MLP neurons of a small language model. Each row is named by its layer, matrix (gate and up: input weights) and neuron, and shows model dimensions 160-223. Each number is 200 + 30 x the weight over its row's rms, rounded and kept within 0 to 999. A neuron's up and down rows have the sign that makes its largest values positive.
A block is one neuron, or neurons of one layer that tend to fire together. After each block is what it responds to, as a language model described it from the Wikipedia text at the highest values.

L11.gate24,193,171,184,208,161,226,199,212,154,164,235,163,202,202,164,237,195,207,208,245,226,232,177,220,202,233,226,217,175,230,179,211,204,224,193,166,175,171,148,181,126,184,253,217,204,167,203,180,162,218,240,188,192,188,222,207,197,152,228,194,242,257,187,225
L11.up24,200,223,164,227,216,252,213,132,247,127,183,209,199,194,235,161,149,165,202,225,223,235,198,183,228,199,301,214,182,197,168,160,194,236,215,195,180,221,229,260,199,184,198,185,196,202,208,185,213,199,296,234,159,154,215,239,197,238,192,239,246,191,257,209
L11.gate192,172,170,187,172,188,212,216,231,121,165,199,199,207,226,219,209,235,221,245,202,258,172,156,231,251,174,191,185,169,168,151,209,229,185,244,145,227,202,202,229,194,200,201,217,203,202,153,228,205,179,153,135,205,175,225,161,233,195,201,204,222,191,222,219
L11.up192,217,200,212,199,197,208,143,242,167,201,200,191,175,163,152,158,211,179,195,250,215,212,214,189,163,172,197,187,134,221,186,181,226,266,224,188,188,142,216,210,239,221,163,189,204,199,243,174,203,247,265,200,212,175,258,205,155,208,192,192,177,126,231,295
L11.gate286,198,210,218,194,203,215,165,218,158,201,248,187,241,267,207,217,179,186,196,236,226,228,167,190,217,181,206,192,217,166,132,207,234,243,240,170,233,157,213,197,212,183,171,215,187,198,239,209,214,205,149,162,194,145,231,227,188,234,229,218,196,193,187,233
L11.up286,179,154,186,218,194,173,232,217,244,170,203,152,212,204,157,200,178,216,166,249,171,232,175,186,186,135,213,259,187,205,190,201,228,236,223,182,218,246,195,154,181,202,246,248,196,161,233,192,168,218,183,214,148,181,214,160,225,236,224,219,221,183,182,241
L11.gate477,150,201,245,182,183,214,181,189,163,159,176,222,229,177,128,205,192,171,183,199,141,235,202,180,228,225,213,207,230,192,169,179,259,188,204,209,202,232,210,146,208,239,232,179,219,174,221,210,241,168,183,168,223,187,221,240,154,232,192,196,205,202,199,164
L11.up477,261,223,183,191,194,207,244,175,172,190,198,193,207,169,173,242,186,178,182,197,264,200,281,239,208,222,219,242,202,200,159,202,181,218,240,212,209,215,185,188,151,196,206,254,221,230,150,192,233,241,271,143,179,200,187,221,152,175,220,203,192,225,213,236
Responds to: Music release and certification terms

L16.gate5,244,222,175,190,212,175,219,225,204,186,262,180,204,194,198,171,192,211,246,202,151,220,207,176,189,231,182,221,248,214,190,139,178,167,218,170,179,190,228,165,212,218,197,160,144,203,185,200,224,174,271,194,204,161,246,209,235,158,203,143,207,181,240,167
L16.up5,207,222,182,145,187,206,214,203,212,205,195,248,192,189,229,189,177,234,138,135,202,187,219,215,192,238,172,190,161,170,151,173,202,234,185,174,202,240,180,200,185,185,144,167,178,206,208,140,266,180,220,297,197,231,213,203,280,249,183,247,240,257,144,181
L16.gate41,227,218,187,199,226,262,213,216,221,186,201,258,192,200,263,210,141,258,201,239,205,162,243,187,169,176,190,231,234,221,245,174,198,211,238,139,172,284,227,175,178,187,175,202,195,154,233,165,195,238,213,232,210,169,238,190,179,207,165,219,214,227,251,172
L16.up41,217,205,238,233,256,202,150,197,179,194,208,217,182,145,221,200,207,178,257,212,177,185,235,189,148,190,239,182,222,192,186,185,203,165,193,208,236,161,241,175,186,234,166,196,251,233,157,209,201,148,236,204,217,225,199,209,197,255,157,189,242,174,175,150
L16.gate160,165,216,166,203,207,198,197,130,219,207,170,214,198,202,188,181,156,199,203,220,156,251,172,216,191,220,216,182,201,177,248,224,188,202,221,157,183,213,187,148,262,166,208,160,197,248,184,218,196,176,254,214,219,180,207,167,177,201,192,149,238,231,268,214
L16.up160,240,230,189,189,213,254,231,220,176,192,241,228,226,157,151,172,189,155,185,187,202,216,225,184,234,221,229,182,218,164,189,241,164,187,194,201,190,200,209,212,250,222,191,193,189,243,171,230,230,182,247,192,185,217,284,232,237,213,168,192,184,209,217,216
L16.gate451,149,189,221,244,182,200,157,194,182,214,191,182,235,206,239,156,206,176,223,213,175,195,193,217,203,193,138,180,233,221,249,202,244,210,253,136,188,176,223,213,174,179,198,189,148,220,201,178,180,200,230,176,178,230,216,183,201,212,188,185,188,210,215,154
L16.up451,168,202,195,211,261,191,195,244,205,184,156,187,214,221,235,154,171,171,278,190,239,192,221,263,236,185,199,199,244,167,161,182,221,181,203,163,160,233,213,203,208,266,211,146,211,253,215,179,202,235,208,223,185,173,212,199,165,192,242,206,205,208,210,158
L16.gate687,221,173,201,203,252,202,216,186,182,170,196,227,208,248,224,152,170,203,206,262,262,207,166,211,217,255,277,161,163,183,208,237,219,237,231,205,160,160,191,209,146,202,195,254,185,222,216,194,243,216,221,193,183,182,195,222,219,218,157,215,190,150,196,213
L16.up687,218,196,159,182,248,255,230,249,178,169,201,212,192,233,245,165,238,221,180,195,143,235,204,179,192,209,159,194,198,205,267,208,187,180,197,192,118,226,190,196,154,183,216,142,139,233,206,185,189,183,190,216,179,204,184,178,246,163,234,230,214,216,169,230
L16.gate739,176,219,223,236,188,219,197,200,192,159,172,203,196,168,193,189,215,212,217,237,223,215,248,228,173,203,176,247,146,212,199,214,217,173,204,222,184,243,182,221,164,205,212,180,189,248,159,251,268,195,195,181,179,176,186,222,190,170,223,213,166,185,196,243
L16.up739,204,192,201,250,218,200,220,180,159,187,207,176,235,212,244,163,237,240,190,204,161,232,157,270,183,206,223,177,196,168,213,260,178,192,193,172,245,242,218,234,213,187,205,180,193,206,199,211,190,190,170,238,232,259,211,165,234,199,214,171,272,232,216,163
L16.gate804,232,196,181,239,196,208,167,186,200,223,183,179,208,205,209,190,170,251,194,241,274,185,178,256,185,210,201,145,149,225,224,239,237,179,190,202,221,229,181,251,196,186,227,206,197,197,231,216,180,186,200,218,213,163,236,245,214,201,192,205,232,243,167,147
L16.up804,165,229,174,212,186,224,198,198,178,194,234,179,192,201,226,218,217,206,202,165,217,198,207,173,214,155,231,246,168,227,196,205,227,219,213,176,232,224,205,174,175,209,202,149,166,202,195,218,210,231,170,247,221,228,188,222,203,215,169,167,201,214,177,211
L16.gate811,232,221,250,192,197,244,175,180,190,203,213,168,265,184,240,248,215,180,184,129,199,238,189,171,212,171,215,147,197,217,181,178,191,142,166,179,184,139,208,186,231,249,206,236,184,187,244,155,117,202,177,148,223,238,135,175,249,173,223,167,156,204,180,150
L16.up811,242,238,250,184,165,209,119,219,225,207,199,204,187,258,157,160,178,177,209,177,183,190,144,212,258,211,261,223,194,173,183,209,260,174,217,189,162,204,200,182,207,245,199,250,225,199,160,229,183,225,214,239,204,199,202,139,143,146,199,172,181,208,143,265
Responds to: Quotation/content introducers

L11.gate8,181,213,193,231,161,199,220,214,189,223,199,174,174,197,226,222,200,221,198,288,198,202,214,195,250,196,245,191,221,195,217,222,248,234,182,219,197,174,186,168,184,203,170,182,240,216,176,195,169,196,202,266,182,146,144,161,239,147,151,184,215,163,196,229
L11.up8,176,287,222,226,235,253,227,271,173,226,232,141,172,192,226,191,148,215,206,223,257,201,241,212,148,165,208,195,136,226,196,235,195,205,153,174,202,180,210,199,158,202,183,185,198,195,181,226,200,173,175,169,216,179,222,241,194,244,182,224,213,258,158,191
L11.gate198,180,272,203,260,153,245,139,230,165,197,206,110,212,196,220,187,189,192,193,250,213,201,180,236,203,203,187,227,208,228,224,192,218,169,184,208,186,190,163,194,188,233,172,152,191,224,168,243,190,178,194,222,153,232,198,195,291,190,182,201,175,200,135,174
L11.up198,261,290,124,200,165,247,176,223,170,203,173,205,171,217,117,232,174,172,195,265,220,175,225,220,193,258,239,154,161,195,239,254,230,217,141,194,185,165,177,248,195,250,213,164,159,162,181,227,238,241,228,230,154,147,189,210,221,211,153,221,226,244,189,190
L11.gate307,162,246,229,239,219,162,210,203,201,219,228,116,168,213,231,177,207,258,247,246,196,234,237,226,247,187,232,185,160,175,231,204,211,202,206,193,140,226,181,145,207,217,186,174,144,206,208,160,183,211,229,196,238,145,183,196,187,212,191,176,244,213,166,222
L11.up307,145,222,198,195,217,226,181,182,199,150,178,184,205,214,208,176,180,253,182,157,165,204,219,260,166,196,231,231,215,232,250,177,230,237,165,174,227,156,175,184,207,176,155,182,159,192,213,179,191,200,182,206,130,175,243,221,220,200,170,200,272,232,152,192
L11.gate665,170,271,166,246,152,259,182,199,187,227,234,215,173,211,259,190,198,191,174,181,183,202,174,222,212,211,210,230,219,201,194,208,221,221,181,209,252,171,170,198,184,219,174,184,173,201,182,227,194,230,197,200,202,224,178,160,185,198,231,191,150,287,183,186
L11.up665,189,233,195,197,155,247,199,168,184,189,216,238,165,177,183,173,214,148,250,248,235,216,203,189,226,205,191,191,196,213,190,207,238,194,215,201,225,208,219,212,215,229,193,220,176,191,148,208,237,187,172,229,185,144,221,184,203,222,200,145,206,161,259,194
Responds to: Person-role noun endings

L16.gate27,220,164,151,243,193,209,224,212,184,163,267,172,201,182,232,209,192,177,212,242,196,241,153,196,182,133,180,213,206,196,187,161,197,225,222,190,257,194,213,242,211,223,214,204,212,175,182,224,244,245,194,188,221,129,198,211,167,226,242,169,205,197,206,233
L16.up27,215,191,203,207,217,209,158,234,217,203,190,185,180,182,149,206,174,223,214,199,232,193,186,162,164,230,230,203,187,169,226,194,233,202,228,230,217,222,202,212,214,233,155,189,209,191,204,147,252,191,202,208,179,213,183,217,252,218,192,165,209,215,173,223
L16.gate146,181,296,229,236,188,303,182,224,219,230,169,199,225,219,184,190,183,181,224,194,220,170,225,235,173,193,218,215,226,222,196,166,213,224,231,230,211,168,189,174,147,229,257,182,158,197,159,194,195,233,188,206,198,191,188,185,207,215,195,145,201,179,217,186
L16.up146,226,210,228,176,181,261,155,266,167,155,176,198,213,193,157,185,195,192,232,220,213,175,241,135,187,170,205,245,211,216,205,194,226,217,190,192,229,195,162,200,205,213,175,206,215,206,229,179,178,202,212,210,225,194,157,220,212,189,158,193,142,219,230,249
L16.gate408,248,187,178,190,187,163,235,180,182,185,189,195,166,199,170,200,214,174,163,187,192,207,132,192,159,192,207,189,113,182,206,195,243,205,197,139,177,194,174,214,196,137,159,223,188,214,213,274,241,182,172,218,181,252,145,172,168,235,234,184,180,221,230,199
L16.up408,191,156,177,202,239,149,274,190,249,108,185,195,194,244,241,209,165,219,198,166,229,150,201,185,211,173,215,215,216,197,219,197,192,204,224,147,202,203,207,188,195,198,207,191,231,185,209,191,217,222,236,212,107,233,181,175,169,225,182,186,147,194,180,236
L16.gate419,207,169,198,229,228,281,217,193,188,159,189,159,246,158,218,216,238,221,217,220,234,230,188,165,194,251,180,226,204,250,192,199,233,240,236,203,189,143,193,241,234,215,175,151,263,165,214,211,174,209,218,214,148,189,235,233,189,195,190,161,202,199,223,191
L16.up419,203,205,189,196,202,231,171,214,188,160,219,166,203,201,228,182,263,216,210,270,239,150,137,191,205,221,189,199,177,120,220,168,210,249,143,140,249,135,191,271,194,192,170,191,206,201,169,152,214,210,218,147,208,195,194,189,181,239,213,202,215,198,244,237
L16.gate509,198,179,216,208,221,214,234,200,205,192,243,171,165,217,190,181,226,196,162,216,181,202,138,186,181,217,207,204,194,214,177,219,239,245,210,185,138,173,155,139,239,214,174,224,202,170,188,158,126,167,213,219,233,206,221,250,183,217,186,190,182,193,241,224
L16.up509,189,186,154,209,195,200,199,201,161,183,176,173,197,236,200,257,193,233,162,257,252,177,164,213,171,223,208,198,219,220,185,217,244,202,157,227,236,188,214,270,179,182,209,227,201,186,172,153,197,229,199,173,233,169,178,213,217,262,186,212,207,225,176,220
L16.gate673,239,221,181,230,244,224,183,245,195,207,203,173,144,201,188,219,225,207,199,236,224,245,206,189,181,160,223,229,191,185,259,211,201,223,182,189,175,195,194,198,219,200,208,214,178,226,220,206,205,207,155,196,210,165,167,182,184,225,222,214,193,229,225,188
L16.up673,147,227,176,222,276,114,180,185,170,169,198,198,177,218,153,146,163,203,184,188,206,216,185,204,146,216,193,209,235,222,188,162,224,230,211,218,232,207,226,191,216,169,192,186,143,203,200,257,190,186,149,231,200,171,192,237,213,243,191,244,232,199,170,212
L16.gate737,183,187,178,178,159,221,224,181,222,143,241,183,223,194,183,171,214,213,179,195,203,205,197,200,220,227,229,237,205,199,213,172,259,187,180,214,160,201,168,197,226,239,206,189,231,199,252,188,227,191,222,151,241,130,246,198,171,259,275,148,193,197,176,202
L16.up737,209,190,216,251,210,176,187,229,200,233,239,249,201,195,225,165,161,171,217,200,213,234,155,184,249,213,253,164,191,182,215,217,180,211,249,223,172,237,183,212,199,182,173,177,209,231,165,157,237,201,152,180,201,178,179,165,207,224,207,149,162,248,198,189
L16.gate798,246,213,167,159,187,187,216,196,177,176,159,178,187,198,194,153,190,163,222,209,287,217,197,270,161,181,209,212,147,157,214,210,202,223,182,206,182,210,203,142,182,179,244,186,184,177,241,197,173,224,177,200,199,224,200,167,210,240,203,135,233,220,222,185
L16.up798,132,225,186,193,195,163,163,184,219,218,230,169,183,208,246,201,224,135,180,248,203,231,186,211,153,195,233,204,231,208,259,239,197,190,177,190,239,224,251,200,218,160,171,199,218,187,164,217,218,251,193,215,193,211,205,188,219,220,171,148,188,162,182,166
Responds to: Music release and chart context

L10.gate229,284,210,171,234,154,218,205,170,148,201,177,247,244,169,206,183,159,234,216,205,206,220,214,190,191,164,260,206,244,174,197,234,177,163,216,171,245,202,250,201,213,234,211,223,195,237,226,177,203,147,200,234,168,254,148,147,210,171,190,230,241,183,218,203
L10.up229,223,211,144,214,177,173,177,224,167,162,233,207,211,236,251,220,197,190,178,200,165,241,219,215,184,218,180,200,265,183,215,173,189,237,192,217,155,167,165,173,241,211,204,186,192,229,226,195,238,183,207,165,186,215,217,209,240,180,110,268,254,226,196,202
L10.gate283,195,203,183,237,196,206,206,164,173,217,204,180,164,169,136,194,203,219,196,230,188,226,196,213,256,232,230,242,198,241,213,179,175,264,151,168,166,140,146,224,208,205,129,224,163,259,192,212,204,179,206,186,179,168,191,182,231,231,213,202,159,251,157,189
L10.up283,232,210,208,239,172,204,189,212,190,212,154,240,209,154,192,211,209,203,160,242,182,243,157,187,244,180,210,213,174,163,220,204,233,236,179,194,185,216,174,146,249,213,229,276,241,266,240,206,195,178,194,158,221,228,176,245,246,204,173,222,189,182,159,194
Responds to: Main verb completions

L11.gate157,220,221,246,222,168,193,184,209,167,174,220,161,192,184,206,189,201,242,193,218,236,182,157,179,170,240,161,269,206,225,211,198,221,178,165,179,197,237,218,206,177,233,162,205,172,186,215,149,128,261,233,224,152,215,232,198,200,192,199,282,205,170,178,151
L11.up157,122,235,172,204,154,200,195,227,143,206,200,212,193,206,150,190,211,216,160,217,151,188,236,224,146,218,187,219,204,209,220,216,199,172,182,181,159,224,231,242,188,216,185,206,230,115,262,217,146,234,153,254,217,216,278,277,188,167,192,191,162,247,187,201
L11.gate338,180,212,245,194,207,230,182,207,181,184,200,159,190,190,208,222,192,177,173,236,205,217,168,213,161,198,169,251,181,219,250,159,246,216,154,181,180,229,128,200,160,209,188,193,259,216,219,182,226,216,200,204,140,190,237,215,189,208,148,229,231,211,243,201
L11.up338,194,258,240,239,152,200,200,213,198,240,188,228,169,211,173,199,190,204,210,180,175,197,248,193,182,148,218,181,230,165,164,223,165,230,230,208,186,210,176,180,255,196,207,229,241,229,147,207,249,217,224,157,238,234,160,196,224,177,174,180,189,145,202,195
L11.gate416,241,259,169,174,209,200,193,196,233,160,226,199,176,178,217,166,185,223,186,186,230,210,150,197,147,227,188,251,210,218,192,255,215,159,208,176,217,240,213,194,212,208,218,236,254,219,170,248,156,233,186,167,226,227,160,214,233,220,195,211,172,224,226,198
L11.up416,168,205,185,152,165,250,139,156,213,237,185,206,181,209,240,263,198,205,224,193,187,228,207,217,200,173,180,232,246,182,166,228,232,219,268,172,177,185,179,269,176,233,224,171,229,200,230,212,169,206,233,171,194,185,198,199,139,208,187,182,207,216,249,268
L11.gate526,192,249,196,185,208,176,208,209,211,150,222,199,195,185,206,187,190,263,208,227,228,250,192,214,180,207,176,192,183,209,203,178,203,182,214,162,195,244,226,240,150,236,254,210,191,157,154,181,192,281,218,240,182,214,177,199,160,185,261,249,229,217,165,186
L11.up526,140,212,176,194,206,233,224,217,158,198,269,192,155,166,187,120,159,181,218,205,188,211,251,224,201,238,163,184,196,207,251,150,152,219,175,185,193,233,177,194,189,141,193,201,165,190,274,198,144,196,161,210,166,229,220,243,185,195,214,223,146,297,205,204
Responds to: Plural noun endings

L16.gate28,134,178,230,197,152,258,244,210,176,150,175,178,204,201,209,233,197,190,206,218,175,231,200,223,181,231,167,211,158,210,181,175,210,212,181,223,169,219,214,195,235,216,266,234,162,181,233,211,175,225,232,226,213,224,192,218,198,260,190,249,124,242,227,132
L16.up28,237,198,204,191,123,163,173,247,270,215,178,224,226,200,205,186,190,214,222,164,170,232,172,194,198,214,203,171,224,215,271,195,208,168,229,203,208,261,196,225,237,180,240,204,202,257,267,160,181,231,200,248,175,193,246,264,237,164,149,223,186,165,191,168
L16.gate110,177,187,155,207,220,151,159,216,191,241,215,229,165,188,231,193,242,205,236,136,221,182,138,227,162,241,190,178,249,182,185,195,190,228,196,158,200,166,195,185,175,190,206,166,224,148,183,134,216,222,212,234,172,199,181,234,240,180,190,141,158,177,196,263
L16.up110,162,226,160,183,244,228,159,198,184,170,202,240,226,176,262,218,182,195,183,142,157,199,200,227,202,129,166,253,191,182,179,186,252,227,215,172,163,224,187,221,190,221,196,191,235,175,205,153,171,220,176,199,182,255,176,230,205,199,245,163,229,197,200,174
L16.gate367,178,214,175,177,176,213,225,224,252,231,220,156,172,197,284,237,189,185,211,297,259,200,169,185,186,252,258,244,216,131,229,204,206,243,155,227,231,158,198,165,207,182,241,197,189,233,201,228,236,224,244,210,159,167,189,198,172,209,200,214,193,190,163,192
L16.up367,211,248,188,179,196,210,193,193,189,158,207,181,186,179,286,209,146,203,165,98,159,151,215,234,196,217,181,204,184,175,193,182,207,168,175,164,226,200,167,225,172,207,197,230,198,185,254,156,165,195,229,205,188,200,228,207,224,220,198,206,154,171,249,169
L16.gate369,193,168,206,213,242,232,177,210,191,211,207,170,165,236,254,211,233,236,252,195,235,167,214,207,161,201,214,127,276,212,242,216,188,245,181,195,158,225,216,223,202,237,237,246,163,157,239,215,214,256,191,222,206,209,232,175,202,191,230,197,176,174,227,190
L16.up369,191,175,198,239,207,187,234,198,196,193,202,198,213,226,202,177,178,211,249,161,224,203,134,168,154,178,199,188,216,203,186,192,178,157,205,243,173,210,104,225,245,195,233,133,186,159,246,231,216,214,170,241,169,197,198,174,221,170,249,188,281,206,184,166
L16.gate375,180,192,196,153,228,133,259,196,191,214,215,224,203,219,211,159,268,232,180,185,188,186,210,207,240,203,218,220,179,203,245,240,166,193,186,213,138,244,168,170,211,226,219,180,173,194,234,221,261,225,166,179,215,196,220,202,168,197,166,243,180,186,196,230
L16.up375,204,216,226,272,204,252,187,179,187,193,168,221,208,149,180,240,211,158,159,194,164,209,232,167,241,175,161,211,232,198,211,255,236,205,215,165,202,227,178,189,210,162,172,159,224,206,184,200,165,184,159,237,137,219,230,162,191,164,134,244,112,218,200,211
L16.gate452,158,185,222,195,212,205,198,173,217,163,211,220,257,160,228,207,190,216,216,200,181,219,219,249,161,223,244,160,202,157,203,163,170,197,221,229,166,220,245,179,177,155,202,149,160,189,254,204,177,210,167,244,176,204,213,197,199,150,184,134,172,254,210,210
L16.up452,186,200,203,198,213,191,187,278,173,207,171,241,203,251,176,193,218,221,228,182,170,244,225,221,227,213,229,252,223,186,204,253,263,228,227,224,228,230,248,173,174,231,165,209,191,186,180,189,123,200,232,243,201,182,173,199,173,205,260,163,244,181,237,217
L16.gate472,202,191,168,166,257,221,204,219,181,260,239,177,174,181,215,219,150,219,243,198,254,213,169,244,223,205,227,183,244,220,247,277,156,239,201,221,225,186,207,194,214,156,141,155,168,166,193,206,178,221,187,204,201,235,224,204,166,147,195,251,211,208,285,192
L16.up472,211,174,244,203,215,200,207,230,164,193,226,221,197,181,218,200,179,225,222,170,215,194,203,225,164,180,180,236,234,228,185,166,219,230,167,254,259,186,202,191,204,203,151,182,180,155,241,190,181,211,200,219,190,158,120,186,157,196,172,230,229,229,205,184
L16.gate759,236,156,207,211,168,220,152,238,222,246,154,197,251,205,210,190,169,237,202,229,212,190,190,160,189,216,215,204,259,232,168,171,220,231,180,212,207,172,204,223,161,158,189,207,193,204,203,155,176,199,204,233,206,217,149,186,176,166,208,212,215,214,204,232
L16.up759,194,206,257,207,224,218,201,228,205,207,193,169,229,186,162,215,205,282,206,190,177,207,229,181,149,155,210,222,167,220,205,188,207,241,159,255,207,201,167,202,211,220,182,221,186,213,212,204,217,221,170,187,207,250,143,239,210,234,153,187,145,214,228,245
Responds to: Apostrophe mid-word

L10.gate93,164,220,201,174,193,248,213,161,179,197,157,138,193,192,195,198,222,207,193,195,216,262,191,175,211,219,202,203,179,187,177,271,281,194,188,149,226,126,180,142,185,237,187,234,135,201,217,160,219,195,235,209,189,180,227,181,204,220,227,199,220,253,154,222
L10.up93,202,252,209,204,232,236,182,199,162,235,173,226,166,203,187,151,215,166,211,216,253,208,191,197,191,202,198,139,215,193,203,193,220,170,168,152,178,186,178,152,169,216,219,184,203,185,208,198,179,227,164,179,205,160,200,168,182,200,202,176,147,176,195,225
L10.gate533,205,177,161,200,200,183,152,206,209,240,237,144,185,148,214,209,151,121,191,227,128,251,219,201,231,145,249,189,166,148,183,183,232,160,167,129,247,169,240,171,171,176,153,236,211,233,252,246,182,173,201,207,219,208,196,180,155,199,185,180,214,224,173,217
L10.up533,235,208,200,218,189,211,185,212,188,203,201,212,223,171,203,185,236,198,257,195,208,217,184,182,223,272,230,223,200,145,224,209,251,202,184,235,188,217,192,178,197,168,223,217,201,191,155,197,171,182,159,185,208,173,205,251,217,202,205,195,224,208,195,196
Responds to: Ordinals and superlatives